MLP neurons of a small language model. Each row is named by its layer, matrix (up: input weights; down: output weights) and neuron, and shows model dimensions 48-143. Each number is 50 + 12 x the weight over its row's rms, rounded and kept within 0 to 99.
After each neuron's rows, "fires on" lists the tokens most often at its 100 highest values on Wikipedia text that the model never trained on; "fires after" lists the tokens most often just before its 100 highest values on Wikipedia text that the model never trained on. A number after a token or word is its count.

L8.up1260:66 75 51 37 54 39 47 67 58 45 44 52 43 41 24 33 48 30 56 28 14 36 51 41 62 66 41 33 71 37 58 49 62 66 51 52 52 46 49 63 50 57 75 66 62 37 41 52 72 44 42 44 60 39 59 34 66 57 66 53 44 33 35 62 55 60 53 48 34 39 34 65 32 57 40 55 32 57 53 60 71 32 38 38 58 30 60 62 43 73 70 52 64 62 43 55
L8.down1260:21 58 38 33 29 53 47 69 70 39 43 46 46 20 38 63 30 64 54 62 32 67 58 43 50 43 58 58 26 69 52 55 41 58 67 61 30 42 41 40 50 42 59 53 51 48 60 38 54 77 64 61 46 51 26 42 69 42 66 40 23 54 74 48 57 52 39 53 60 42 50 68 63 30 40 38 48 46 55 40 63 49 51 77 39 65 59 75 49 60 35 40 59 46 41 49
fires on: " and" 26, "," 22, " |" 12, " of" 9, " with" 8
fires after: "s" 40, "." 14

L5.up94:78 29 65 38 50 64 52 89 34 51 62 30 37 59 56 68 62 33 51 44 56 80 44 40 48 59 38 49 52 59 36 38 64 37 61 35 55 51 49 49 32 66 49 41 37 54 46 52 56 48 56 41 55 50 53 55 52 53 46 43 56 55 46 47 39 27 42 47 21 46 74 53 79 45 61 61 49 54 55 49 57 37 70 41 64 41 45 37 77 47 30 56 55 57 64 30
L5.down94:49 54 47 41 62 38 27 63 41 58 37 27 54 49 57 63 49 60 56 68 56 63 57 52 49 37 57 45 34 33 56 26 53 46 62 52 47 45 52 46 58 61 50 45 29 59 37 56 52 48 41 59 56 59 22 43 39 50 39 37 44 47 51 41 28 47 49 75 23 43 51 66 38 72 51 47 51 46 66 38 54 31 64 36 36 57 56 55 65 55 35 58 43 57 58 44
fires on: "s" 22, "all" 17, "us" 9, "er" 8, "and" 8
fires after: " C" 19, " ca" 15, " Ca" 15, " Ch" 7, " c" 7, "ca" 6

L5.up1861:78 78 56 36 71 53 58 70 69 42 64 41 43 54 34 48 48 41 47 56 50 67 44 53 34 32 46 63 59 37 39 37 45 42 54 48 34 59 30 57 33 39 46 42 47 49 35 41 66 58 37 39 62 46 74 46 57 58 40 34 47 66 58 47 26 52 33 47 41 34 60 57 54 63 42 35 61 37 66 66 32 50 55 44 49 69 75 50 53 52 59 46 49 51 32 59
L5.down1861:59 57 43 52 32 66 40 53 49 47 45 56 45 57 38 59 59 33 74 37 53 77 48 48 38 32 32 46 50 49 56 43 55 59 58 45 53 51 43 42 54 50 51 48 46 54 42 28 53 64 61 71 59 57 49 36 39 60 41 23 57 66 55 41 31 56 47 55 42 49 53 39 50 40 58 80 45 53 56 66 45 55 45 50 59 61 62 63 45 37 52 77 38 51 52 54
fires on: "ri" 22, "iv" 13, "er" 11, "all" 9, "us" 7, "ur" 6
fires after: "est" 13, " c" 11, "ed" 10, " f" 7, " C" 6, "ra" 5

L2.up605:72 48 58 68 58 63 37 53 44 51 39 33 33 56 54 37 35 48 42 29 58 55 49 55 47 50 35 65 46 27 63 45 40 81 49 51 67 34 36 47 43 58 52 52 65 49 71 37 47 57 38 51 44 36 50 36 50 43 60 42 46 47 70 30 51 61 44 51 52 45 47 63 60 63 76 74 56 47 51 28 51 62 72 35 45 50 35 47 39 34 59 54 35 29 56 46
L2.down605:57 39 44 21 24 42 46 63 64 77 38 47 56 35 50 60 42 66 72 43 36 39 48 42 39 61 55 50 51 41 47 44 61 59 50 80 64 62 70 46 35 63 38 66 36 47 72 61 48 63 30 35 33 65 40 64 62 51 51 43 43 49 37 70 41 43 53 61 52 51 58 50 75 66 51 57 42 46 48 82 36 51 58 44 42 54 60 46 48 56 70 31 54 50 70 64
fires on: "ent" 20, "ed" 13, "ly" 8, "ute" 8, "ct" 8, "t" 5
fires after: "ci" 12, "emb" 10, "form" 10, "it" 8, "or" 7, "ju" 5

L8.up258:61 46 66 54 60 31 57 42 34 53 65 62 23 56 55 44 61 43 52 60 59 32 51 53 50 44 60 69 35 26 58 70 46 71 64 50 47 65 53 46 63 61 25 54 49 48 48 28 44 67 62 28 34 39 46 49 55 53 43 47 76 70 53 62 28 47 44 44 51 55 25 59 41 28 59 49 65 63 41 52 64 65 25 61 58 65 50 39 58 32 52 27 51 36 58 48
L8.down258:53 43 51 41 42 52 51 53 61 52 55 57 37 31 56 59 50 54 90 43 55 56 39 42 43 52 39 57 77 52 40 56 42 64 52 60 37 46 29 51 58 49 59 46 42 65 53 49 43 53 65 44 27 40 25 46 42 57 57 38 56 44 35 58 54 47 42 53 24 49 40 67 38 45 74 51 55 46 41 44 41 60 37 32 48 50 44 17 60 78 38 50 51 43 58 38
fires on: "\n" 90, "===" 4
fires after: "\n" 90

L2.up1068:56 47 69 60 53 55 69 26 41 48 67 66 41 47 36 61 54 59 34 40 56 54 47 28 54 29 63 35 39 45 54 68 44 55 40 56 66 66 53 52 44 33 54 53 64 68 50 67 63 61 43 55 61 37 37 38 43 64 37 64 59 57 25 52 65 40 55 55 40 54 51 35 64 59 45 49 43 59 36 43 41 59 57 44 44 37 44 35 66 46 30 58 48 45 52 49
L2.down1068:31 58 39 69 48 51 52 51 61 67 49 54 36 50 27 45 47 56 48 41 60 53 39 40 28 48 43 58 37 49 58 66 58 54 66 68 40 52 47 51 36 54 45 42 51 44 39 68 44 52 65 46 48 53 66 72 40 60 70 41 51 41 14 50 39 55 52 47 65 56 25 43 48 50 55 62 55 69 55 51 44 48 44 27 59 60 51 26 36 37 35 56 02 58 53 44
fires on: " well" 18, " over" 9, " be" 8, " in" 7, " out" 6, "te" 6
fires after: " the" 25, " as" 24, " at" 15, " of" 11

L5.up847:50 57 43 40 58 78 49 62 63 43 41 53 61 59 15 65 49 36 41 60 47 56 34 48 43 44 61 24 44 59 44 64 58 72 35 50 66 44 50 43 59 52 55 44 63 48 52 31 43 47 48 49 52 39 58 57 46 64 41 53 50 56 54 44 44 58 66 31 42 61 60 47 57 40 37 58 50 52 28 53 70 53 45 36 47 68 68 43 44 44 60 45 51 70 45 58
L5.down847:44 56 59 60 31 46 82 43 50 55 23 46 46 47 59 60 47 31 57 44 52 41 43 46 53 46 39 37 48 42 52 54 52 54 45 55 39 46 52 43 59 51 54 76 43 63 25 61 75 75 58 57 55 46 42 40 42 50 55 64 46 55 44 51 44 51 54 34 64 53 46 58 58 48 48 52 76 45 79 26 53 28 52 58 45 59 54 41 35 60 66 51 70 78 48 38
fires on: "lu" 13, "ru" 10, "lo" 9, "all" 8, "See" 7, "row" 6
fires after: " B" 36, "b" 7, "p" 6, " " 6, " b" 6, "==" 5

L5.up1211:66 45 52 46 40 42 50 47 32 39 66 65 59 50 49 44 50 58 57 59 31 57 35 33 37 44 37 45 33 54 47 50 44 26 41 41 54 44 69 48 49 45 40 53 48 62 47 60 41 42 47 45 29 68 38 51 40 69 65 55 47 60 59 50 49 75 69 51 18 35 53 54 36 55 58 44 73 57 69 58 51 49 32 32 73 47 27 61 42 63 34 39 64 65 51 64
L5.down1211:52 37 56 47 47 44 42 62 62 62 44 49 82 39 66 40 35 29 30 40 54 45 49 41 33 41 74 45 62 79 57 62 44 28 49 50 59 50 72 71 55 54 32 48 53 26 50 34 50 47 49 44 32 53 44 75 48 42 48 31 47 63 51 39 60 50 67 52 61 65 68 64 42 57 54 55 43 47 52 64 58 50 62 58 42 46 52 59 59 61 47 60 59 48 50 51
fires on: " the" 38, " University" 14, "s" 6, "ina" 6, "ia" 6
fires after: " at" 20, " of" 15, "ol" 7, " State" 5, "b" 5

L5.up1741:49 49 70 44 60 52 67 49 51 66 48 33 59 42 68 26 59 61 47 55 55 35 42 49 35 44 24 43 62 53 39 38 28 77 23 29 59 58 56 51 56 61 69 34 43 45 32 51 54 36 56 47 59 51 47 42 81 44 68 42 53 36 26 67 49 47 60 43 57 39 51 64 67 49 59 61 57 59 55 65 39 49 50 62 49 56 39 38 50 41 71 31 55 53 40 47
L5.down1741:59 49 54 49 54 37 41 38 51 73 53 55 70 49 64 45 46 48 67 36 45 52 42 54 32 58 51 26 38 32 52 31 44 66 50 41 52 80 53 28 50 56 46 58 57 77 68 41 65 58 60 58 63 54 36 45 38 53 72 59 45 64 52 64 43 54 37 60 41 40 59 73 58 58 46 60 26 57 71 58 69 40 51 42 54 64 49 61 27 55 63 61 45 42 51 72
fires on: "on" 22, "n" 17, "ni" 16, "cu" 11, "ri" 5, "re" 4
fires after: "lo" 11, " Ho" 10, " do" 10, " Col" 7, "p" 6, " se" 6

L5.up982:56 38 65 46 47 29 49 53 52 37 60 54 38 59 45 39 71 38 48 66 38 52 34 57 38 51 52 33 59 53 37 30 63 62 39 30 63 57 58 50 39 49 31 34 59 59 51 56 56 70 34 32 54 43 50 65 48 39 70 68 26 62 52 27 72 53 31 27 44 53 53 45 33 39 53 40 52 63 39 34 27 61 54 51 58 57 44 41 36 66 56 41 56 55 31 51
L5.down982:38 40 50 73 38 44 54 68 56 48 46 28 54 49 38 39 54 61 58 66 37 59 40 42 56 29 68 47 49 37 53 53 58 34 37 51 28 41 38 62 42 49 55 44 70 43 50 69 33 53 49 47 36 73 82 47 47 52 42 62 71 39 59 58 42 28 46 41 53 56 39 56 42 60 41 38 71 60 21 49 40 43 49 38 40 70 46 39 51 36 59 37 47 63 74 64
fires on: "ar" 19, "ate" 9, "a" 9, "is" 7, "ra" 7
fires after: " E" 17, " C" 12, " He" 10, " c" 9, "ci" 7

L2.up252:57 51 46 31 32 41 35 54 56 58 53 61 49 46 72 46 46 41 48 35 35 29 52 37 55 47 45 47 63 57 45 64 40 54 33 53 60 50 37 41 24 21 54 51 50 54 49 61 40 32 71 35 48 61 33 52 51 40 64 57 50 54 42 44 52 53 51 29 52 58 51 43 41 31 33 52 47 81 63 38 58 56 44 48 65 38 58 62 67 46 41 47 64 39 49 65
L2.down252:42 50 47 57 54 34 62 53 58 36 26 55 38 35 53 60 35 43 41 61 54 31 53 60 52 67 58 40 60 34 34 51 60 51 67 51 61 77 58 46 65 62 52 47 45 60 65 40 59 54 42 61 45 37 60 52 60 52 62 50 59 55 44 61 63 54 24 60 57 57 42 57 43 57 53 49 46 66 53 49 50 47 46 39 58 62 55 45 57 23 74 38 35 50 57 62
fires on: " |" 63, " provide" 4, ";" 4
fires after: " " 68, " Con" 5, " |" 4

L2.up620:67 64 61 56 49 38 48 60 53 52 68 33 47 45 62 43 57 54 57 55 36 32 64 53 55 39 49 53 47 46 36 49 52 61 59 64 58 50 65 44 33 55 42 40 31 78 49 67 59 55 39 57 36 40 60 52 34 67 46 55 44 60 52 48 56 54 35 50 48 32 71 35 51 23 54 33 56 31 60 62 52 49 29 56 49 43 48 27 51 59 34 58 65 53 70 25
L2.down620:26 41 68 42 40 56 61 49 41 65 51 41 53 57 51 54 57 64 58 31 62 54 38 57 59 42 73 51 51 56 47 45 49 52 47 42 48 56 67 39 56 58 56 48 51 35 47 43 33 58 42 43 44 54 38 50 34 37 51 41 50 48 51 56 25 60 38 63 42 33 62 43 43 70 34 39 75 48 62 50 59 63 63 56 70 55 43 53 65 34 45 42 58 66 55 41
fires on: "ci" 32, "ca" 16, "ul" 10, "la" 7, "n" 5, "at" 5
fires after: "c" 20, " de" 12, "s" 12, "er" 9, "ing" 6, "oc" 6

L8.up1061:54 49 46 33 71 35 53 46 25 41 54 29 34 44 46 49 45 52 56 49 74 22 60 60 45 59 59 58 52 41 56 47 47 70 54 61 62 58 52 71 46 45 40 63 27 60 41 42 59 52 56 61 32 62 67 46 63 54 46 48 35 39 57 64 66 67 36 50 22 45 45 40 44 70 63 45 54 46 59 55 68 60 53 72 62 38 41 50 32 47 50 37 40 47 38 59
L8.down1061:47 51 42 50 49 68 58 81 74 66 49 50 45 74 61 49 29 71 66 53 20 60 28 42 64 52 59 77 46 53 45 45 49 52 49 44 35 51 43 51 43 47 45 40 55 37 32 62 57 53 38 37 45 49 44 49 59 38 65 58 62 54 49 59 38 58 62 35 28 52 57 69 44 42 63 53 29 46 62 54 44 57 69 37 52 49 46 39 58 53 57 60 54 46 56 51
fires on: "\n" 85
fires after: "\n" 74, "\"" 6

L8.up1143:65 50 34 51 65 46 33 74 57 30 45 42 55 46 51 45 40 40 39 17 42 52 61 48 42 62 40 35 50 69 33 54 52 46 40 45 56 50 40 63 40 54 62 53 66 54 60 30 59 51 41 52 57 28 82 43 42 63 46 55 80 55 48 53 62 58 37 63 66 40 33 39 51 57 46 52 64 32 48 56 52 44 62 36 42 79 67 47 53 34 48 58 50 54 44 62
L8.down1143:42 20 62 54 34 41 65 47 48 48 53 44 44 37 56 47 57 55 57 60 57 64 53 35 68 45 65 51 45 32 39 61 54 45 52 39 62 52 52 60 59 49 55 31 55 58 55 53 52 59 42 53 37 43 16 43 36 65 37 50 48 27 58 38 52 47 65 60 58 47 38 45 44 67 58 49 53 49 70 67 60 55 52 57 58 23 50 63 59 78 50 51 71 55 52 36
fires on: "\n" 61, " El" 5
fires after: "." 58, "\"" 4

L2.up875:51 68 72 27 41 57 57 55 37 54 50 57 37 36 42 48 58 59 65 29 64 46 76 38 42 53 53 15 52 55 60 80 47 51 66 56 34 47 56 53 77 45 43 55 34 59 56 56 56 44 33 51 49 24 59 32 66 60 69 50 55 51 55 49 61 39 66 54 42 53 49 42 66 60 45 60 28 46 55 54 56 65 40 59 61 32 58 38 35 23 37 35 67 54 61 47
L2.down875:24 44 54 52 54 42 39 37 53 47 36 60 40 47 56 42 44 86 51 58 65 60 57 56 65 37 34 60 44 40 51 56 51 44 75 55 65 57 61 41 45 54 51 45 63 26 66 65 41 25 65 41 49 56 58 41 62 68 65 50 51 49 35 52 44 41 61 38 45 55 43 61 52 49 30 60 30 31 63 64 58 57 54 42 34 38 32 39 48 34 65 30 42 39 29 40
fires on: "s" 25, "ri" 13, "ch" 12, "que" 8, "la" 6, "re" 5
fires after: "s" 44, "un" 15, "ip" 7, " w" 5, "f" 4, " Mont" 4

L5.up491:58 43 28 57 52 33 46 50 42 53 25 68 52 63 46 51 66 40 34 39 57 72 44 30 62 49 45 57 57 67 57 43 55 60 67 64 61 47 60 60 37 41 65 56 25 55 36 37 54 39 45 47 35 37 29 47 79 45 61 54 39 71 43 33 41 34 34 62 29 51 39 38 45 61 42 24 42 46 55 37 54 72 44 60 44 64 35 55 38 28 49 45 51 41 46 66
L5.down491:52 64 37 33 55 46 59 54 29 34 57 61 58 41 61 40 44 58 42 55 46 55 47 58 53 49 38 58 32 56 59 51 45 62 48 54 24 56 60 62 58 35 45 52 27 40 41 42 40 30 53 44 64 51 57 31 63 47 45 60 68 52 60 49 37 71 59 52 49 24 57 62 47 39 48 53 48 58 60 85 66 50 37 81 51 52 53 67 39 47 59 47 37 61 52 49
fires on: "t" 18, "ri" 13, "la" 9, "j" 9, "tic" 5
fires after: " Ma" 26, " ma" 10, "ch" 8, "ma" 8

L2.up1461:45 66 43 40 56 55 61 39 41 48 32 59 41 64 87 53 54 58 63 52 45 69 50 55 35 43 46 48 69 76 51 55 43 47 47 66 61 54 44 52 41 19 43 45 72 58 39 66 51 29 46 50 51 58 65 58 46 55 67 65 41 49 37 51 38 28 62 39 26 53 56 63 31 57 65 37 44 47 38 60 41 81 37 63 43 52 58 55 53 43 53 74 68 43 65 47
L2.down1461:45 54 62 46 43 58 43 52 57 70 48 65 81 41 73 44 53 66 46 26 57 55 62 58 30 71 40 49 74 53 31 45 58 36 59 51 34 31 53 46 41 41 39 73 45 43 63 44 35 75 48 38 46 53 49 57 47 56 67 60 48 64 53 62 58 57 45 47 47 60 41 56 62 24 47 34 46 60 28 29 58 50 15 54 62 43 54 34 43 40 45 51 49 74 35 56
fires on: "t" 20, "s" 14, "tra" 11, "or" 9, "al" 9, "te" 5
fires after: " con" 34, "p" 26, "mon" 5, "it" 5, "on" 4

L2.up970:52 51 60 59 62 39 42 52 58 49 34 56 33 35 59 49 51 47 51 25 58 70 57 64 68 51 35 51 46 50 67 52 44 45 59 62 59 58 54 48 33 65 58 44 44 12 39 57 27 36 24 59 50 63 39 53 41 43 65 63 40 67 34 55 51 32 45 43 57 63 36 39 56 65 45 61 50 26 49 56 69 54 67 40 54 66 53 62 38 58 47 66 67 36 45 53
L2.down970:59 67 37 49 61 55 31 40 48 34 52 58 53 62 60 61 38 66 50 43 78 55 37 59 50 39 44 40 53 56 73 62 50 55 42 30 43 38 45 69 60 53 62 52 49 54 32 31 61 49 27 44 50 45 46 40 81 31 61 38 45 65 67 59 59 45 52 33 77 53 42 35 43 54 38 45 53 51 45 48 66 69 50 49 53 35 46 73 40 39 52 43 58 36 42 24
fires on: "c" 17, "d" 15, "ed" 12, "min" 7, "mit" 6, "b" 6
fires after: "ad" 17, "mit" 9, "d" 8, " lo" 7, "com" 6, "vo" 5

L2.up1050:43 57 46 44 70 39 44 46 60 48 54 53 45 62 61 60 40 18 50 54 46 31 47 49 40 36 54 52 64 52 70 58 56 70 36 25 52 49 28 42 33 41 51 40 46 63 64 63 27 36 45 48 60 60 57 69 45 39 51 55 60 35 49 47 42 58 72 50 41 41 51 44 59 49 66 61 55 61 36 70 55 56 33 60 66 22 30 50 48 21 35 74 54 60 55 47
L2.down1050:56 59 47 59 46 39 59 52 53 84 62 64 64 46 52 58 45 67 48 49 71 53 42 42 53 63 35 66 40 62 59 55 58 68 45 49 41 67 49 63 40 59 47 38 55 61 67 36 43 56 72 72 29 42 54 71 48 47 66 36 40 56 49 45 34 42 33 33 57 69 43 51 49 41 57 74 48 42 59 43 57 43 44 36 51 43 66 42 63 56 47 54 77 48 61 40
fires on: "s" 16, "ce" 16, "t" 10, "n" 10, "ing" 9, "on" 7
fires after: " con" 23, " Con" 14, "Q" 8, "p" 8, "en" 8, " S" 7

L5.up375:26 44 67 51 50 44 26 54 44 26 39 53 30 62 47 73 42 49 46 61 45 33 56 36 31 42 50 68 61 57 41 53 45 35 49 56 68 55 44 34 47 47 32 67 45 75 38 23 80 60 71 66 47 64 56 54 55 40 31 50 52 43 40 45 75 30 43 42 47 61 41 58 62 38 48 58 36 56 51 41 56 54 60 75 50 65 44 18 55 66 47 44 44 55 53 61
L5.down375:43 55 60 72 45 40 48 56 43 58 47 42 72 56 41 62 49 46 48 36 59 55 42 49 74 47 53 46 37 58 57 49 40 45 51 59 55 60 48 32 30 33 50 28 42 50 56 35 42 72 56 55 44 50 55 47 43 50 36 48 62 61 35 38 43 43 60 56 54 60 74 39 62 35 18 63 41 28 31 50 62 52 78 25 42 42 55 46 35 61 54 31 59 69 60 41
fires on: "n" 39, "co" 13, "lo" 6, "e" 4, "k" 4, "re" 4
fires after: " S" 23, "ch" 12, "z" 10, "y" 8, "s" 7, "k" 6

L5.up1909:49 46 72 50 44 45 53 42 48 52 60 54 50 44 55 57 31 46 37 40 47 43 46 29 18 59 33 60 60 34 41 50 54 47 29 56 51 34 27 50 48 54 55 61 64 48 46 43 41 69 69 35 57 38 41 45 48 74 37 76 51 54 53 68 64 54 43 44 53 35 36 50 52 35 44 71 54 41 47 62 37 54 41 28 68 59 46 47 61 47 55 56 53 67 51 81
L5.down1909:53 42 52 60 61 67 62 43 42 43 22 61 65 75 26 51 26 37 25 59 62 47 35 36 64 47 75 62 56 52 74 23 52 64 57 28 34 43 41 50 58 48 80 68 57 53 58 58 50 62 35 79 52 90 45 47 37 41 49 44 39 28 43 49 48 45 46 49 35 37 68 71 53 63 59 58 64 54 65 48 82 54 51 69 37 35 48 55 43 54 48 34 52 64 58 61
fires on: "g" 19, "tic" 17, "p" 11, " as" 9
fires after: " Ar" 14, "ma" 13, " a" 10, "A" 7, " A" 7, " known" 6

L8.up1146:55 62 37 41 49 53 44 69 42 39 45 47 31 66 46 42 33 61 52 38 52 60 39 32 66 66 69 27 44 41 56 64 46 50 51 53 42 40 65 55 64 49 56 67 44 32 52 46 56 45 40 33 44 59 49 52 54 44 37 68 59 58 47 79 65 53 56 46 42 25 50 33 54 63 52 49 56 66 35 63 45 53 43 56 47 41 42 52 44 60 55 63 36 65 43 41
L8.down1146:50 42 60 51 43 45 36 70 55 62 44 47 46 37 48 45 60 60 49 78 73 57 55 42 48 56 23 48 53 69 58 30 36 44 55 63 48 53 14 48 31 53 27 41 65 49 56 52 53 57 40 57 74 45 66 39 58 61 47 50 40 59 39 48 45 35 37 47 46 50 66 74 61 44 25 52 54 65 30 51 67 29 67 67 49 46 67 52 50 31 35 70 51 35 46 47
fires on: " and" 44, "," 16, " or" 6, " of" 6, " to" 4, " are" 4
fires after: "s" 59, "re" 7, "es" 4, "t" 4

L8.up1385:62 43 65 49 57 38 52 57 44 41 71 43 54 41 54 41 57 36 45 52 42 40 57 44 60 72 58 39 56 29 41 35 47 42 38 48 54 52 44 52 66 56 50 42 45 46 49 46 61 54 60 53 47 30 61 56 42 67 64 43 46 48 44 71 44 69 35 48 60 46 41 39 39 56 70 51 39 31 38 54 48 55 59 54 67 46 69 36 45 39 57 58 50 51 32 40
L8.down1385:43 33 64 36 51 55 31 46 63 58 40 44 58 29 44 57 40 45 74 39 51 30 32 50 56 39 37 84 80 64 47 69 49 53 72 46 55 46 30 61 60 41 51 54 49 51 49 37 34 58 47 61 40 53 54 68 35 47 69 35 43 42 43 73 63 65 58 74 60 48 46 40 46 52 51 35 40 60 45 25 61 56 51 27 50 54 56 43 66 49 42 52 68 69 63 42
fires on: "\n" 88, " (" 8
fires after: "\n" 74, " |" 9

L2.up1451:40 45 49 37 36 39 33 46 45 59 44 42 27 55 50 43 50 50 32 64 47 35 69 55 55 44 57 65 26 57 47 51 57 35 53 55 81 75 60 39 53 57 61 65 55 45 58 50 51 69 63 71 55 47 49 55 55 34 50 36 63 48 60 52 63 50 50 36 67 45 51 47 65 30 64 58 57 51 53 44 69 58 47 50 44 31 58 42 37 42 36 58 63 61 65 53
L2.down1451:33 58 39 46 46 44 59 38 48 49 40 40 69 87 54 60 43 28 61 34 30 49 66 33 47 60 57 55 64 54 55 60 38 43 35 40 47 32 71 52 36 64 55 55 58 66 37 47 50 38 55 71 47 56 32 49 36 48 49 37 50 50 62 45 47 35 43 40 53 50 51 42 36 63 46 65 42 53 29 62 46 44 56 48 54 64 64 37 48 56 46 41 34 43 42 18
fires on: "c" 46, "d" 20, "ci" 8, "av" 6, "k" 4
fires after: "s" 29, "ad" 10, " S" 10, "-" 7, " Ad" 5, "ch" 5

L8.up1277:49 57 54 66 74 57 49 52 53 43 59 49 64 50 45 39 61 54 38 51 39 55 43 59 55 40 52 24 26 48 61 54 41 39 50 70 49 70 74 47 59 19 61 50 70 48 61 53 44 40 38 55 35 53 45 64 63 56 55 50 73 49 44 54 43 47 34 39 31 56 48 61 41 15 54 58 63 65 52 60 70 38 60 22 62 61 60 53 40 61 44 49 64 26 58 49
L8.down1277:56 42 48 55 41 27 44 62 53 67 33 52 62 48 32 60 64 49 64 35 26 47 47 49 45 48 51 48 50 31 73 46 88 61 47 56 61 07 58 69 57 62 44 44 50 61 55 51 50 28 60 47 41 37 39 52 64 30 55 50 58 52 50 53 54 56 55 58 62 75 56 32 38 65 39 51 60 53 40 56 63 53 69 42 55 66 51 64 66 38 59 49 64 34 51 63
fires on: "s" 29, "te" 12, "pe" 11
fires after: "s" 24, "b" 9, "S" 7, "es" 6, " at" 4

L2.up676:58 44 67 51 39 61 67 37 32 45 74 70 49 38 51 56 51 53 45 67 30 47 55 47 41 43 50 56 58 52 38 33 54 62 39 29 52 40 44 36 47 44 30 52 53 44 53 45 51 56 49 27 52 56 66 46 69 64 70 83 46 35 50 47 54 63 46 24 60 69 12 52 57 47 52 46 61 60 58 28 51 36 40 34 34 69 45 29 34 48 59 59 70 41 44 53
L2.down676:40 54 24 44 34 51 35 47 45 22 38 53 51 46 30 58 33 61 47 34 60 78 54 76 56 57 40 72 49 30 48 51 54 57 60 63 65 61 61 62 45 61 59 34 45 46 46 63 51 53 65 44 52 44 62 37 41 31 45 43 52 54 70 55 46 55 25 67 78 51 46 71 69 42 50 48 49 58 48 34 52 29 52 69 73 48 56 40 34 50 67 68 53 30 51 39
fires on: "e" 34, "'" 9, "al" 8, "end" 8, "el" 6, "ap" 5
fires after: "ri" 20, " we" 11, "lu" 11, "re" 7, "li" 5, "i" 5

L5.up262:65 49 50 44 74 39 54 58 51 48 60 54 50 50 48 73 44 45 53 51 56 66 54 45 44 53 33 50 64 61 37 28 34 75 33 46 52 54 43 41 45 50 45 50 64 55 46 58 47 48 63 36 55 37 58 53 67 57 52 29 46 60 43 45 57 38 49 45 48 53 38 52 79 53 38 39 54 62 71 45 47 45 58 45 57 68 36 49 50 43 37 55 56 69 65 32
L5.down262:21 28 48 60 43 39 53 48 56 42 47 47 35 50 55 64 37 46 68 46 54 36 53 48 43 43 46 47 68 46 56 38 53 45 51 45 35 60 36 53 50 44 45 63 51 51 52 36 61 54 51 47 57 36 59 42 44 21 47 57 34 52 56 40 50 48 36 54 54 58 62 45 40 57 40 52 78 41 81 42 56 55 74 35 60 65 63 41 55 27 29 76 45 55 53 56
fires on: "ef" 21, ":" 14, "fin" 10, "re" 5
fires after: " " 26, " de" 12, " De" 6, "re" 6

L2.up458:34 62 61 61 55 33 55 49 40 65 43 56 59 33 45 45 43 57 56 65 51 59 55 49 65 54 32 62 54 44 53 42 70 68 43 59 34 58 36 29 36 35 50 56 45 55 58 55 64 53 58 51 58 52 33 32 44 37 49 54 54 33 48 21 41 60 42 42 59 61 69 66 64 48 30 46 69 50 41 29 68 54 54 66 46 52 47 48 49 41 40 35 57 50 50 42
L2.down458:45 43 47 29 45 44 44 53 40 45 40 50 33 57 40 37 44 59 20 45 47 36 33 54 61 63 52 59 44 67 65 43 47 67 54 35 61 50 63 55 28 49 44 46 61 45 44 60 70 51 66 63 44 36 53 46 64 40 61 63 58 66 56 40 46 44 59 50 41 47 41 32 57 40 37 62 52 58 57 27 39 74 50 43 53 61 58 58 53 23 87 36 65 49 53 57
fires on: "ated" 20, "ing" 18, " to" 11, "ed" 6, "a" 6
fires after: "d" 20, "ed" 13, "u" 9, "low" 7, "ing" 7, " For" 5

L2.up622:57 52 43 56 60 44 58 53 42 48 59 36 55 43 36 40 58 56 60 51 50 44 67 51 40 56 61 49 54 42 45 38 53 53 28 52 18 51 58 59 50 49 51 58 60 44 45 59 31 50 50 48 66 67 57 48 86 59 58 43 48 51 38 29 64 30 32 59 35 65 72 47 44 28 53 52 44 43 66 75 45 50 66 43 49 49 44 56 40 50 41 47 81 49 44 73
L2.down622:57 36 37 28 37 39 33 46 46 30 41 41 32 41 36 49 38 42 36 69 42 34 47 51 67 70 41 55 62 48 56 40 54 53 56 46 46 57 52 58 25 45 77 54 37 59 43 56 61 55 49 55 52 54 36 42 44 34 50 38 48 44 41 47 59 59 62 31 67 46 85 69 34 43 40 39 46 47 47 73 47 47 42 62 52 50 50 57 44 46 66 44 53 59 70 48
fires on: "pp" 17, "L" 13, "ter" 9, "app" 6, "C" 6
fires after: "N" 21, "li" 19, "il" 10, " Li" 8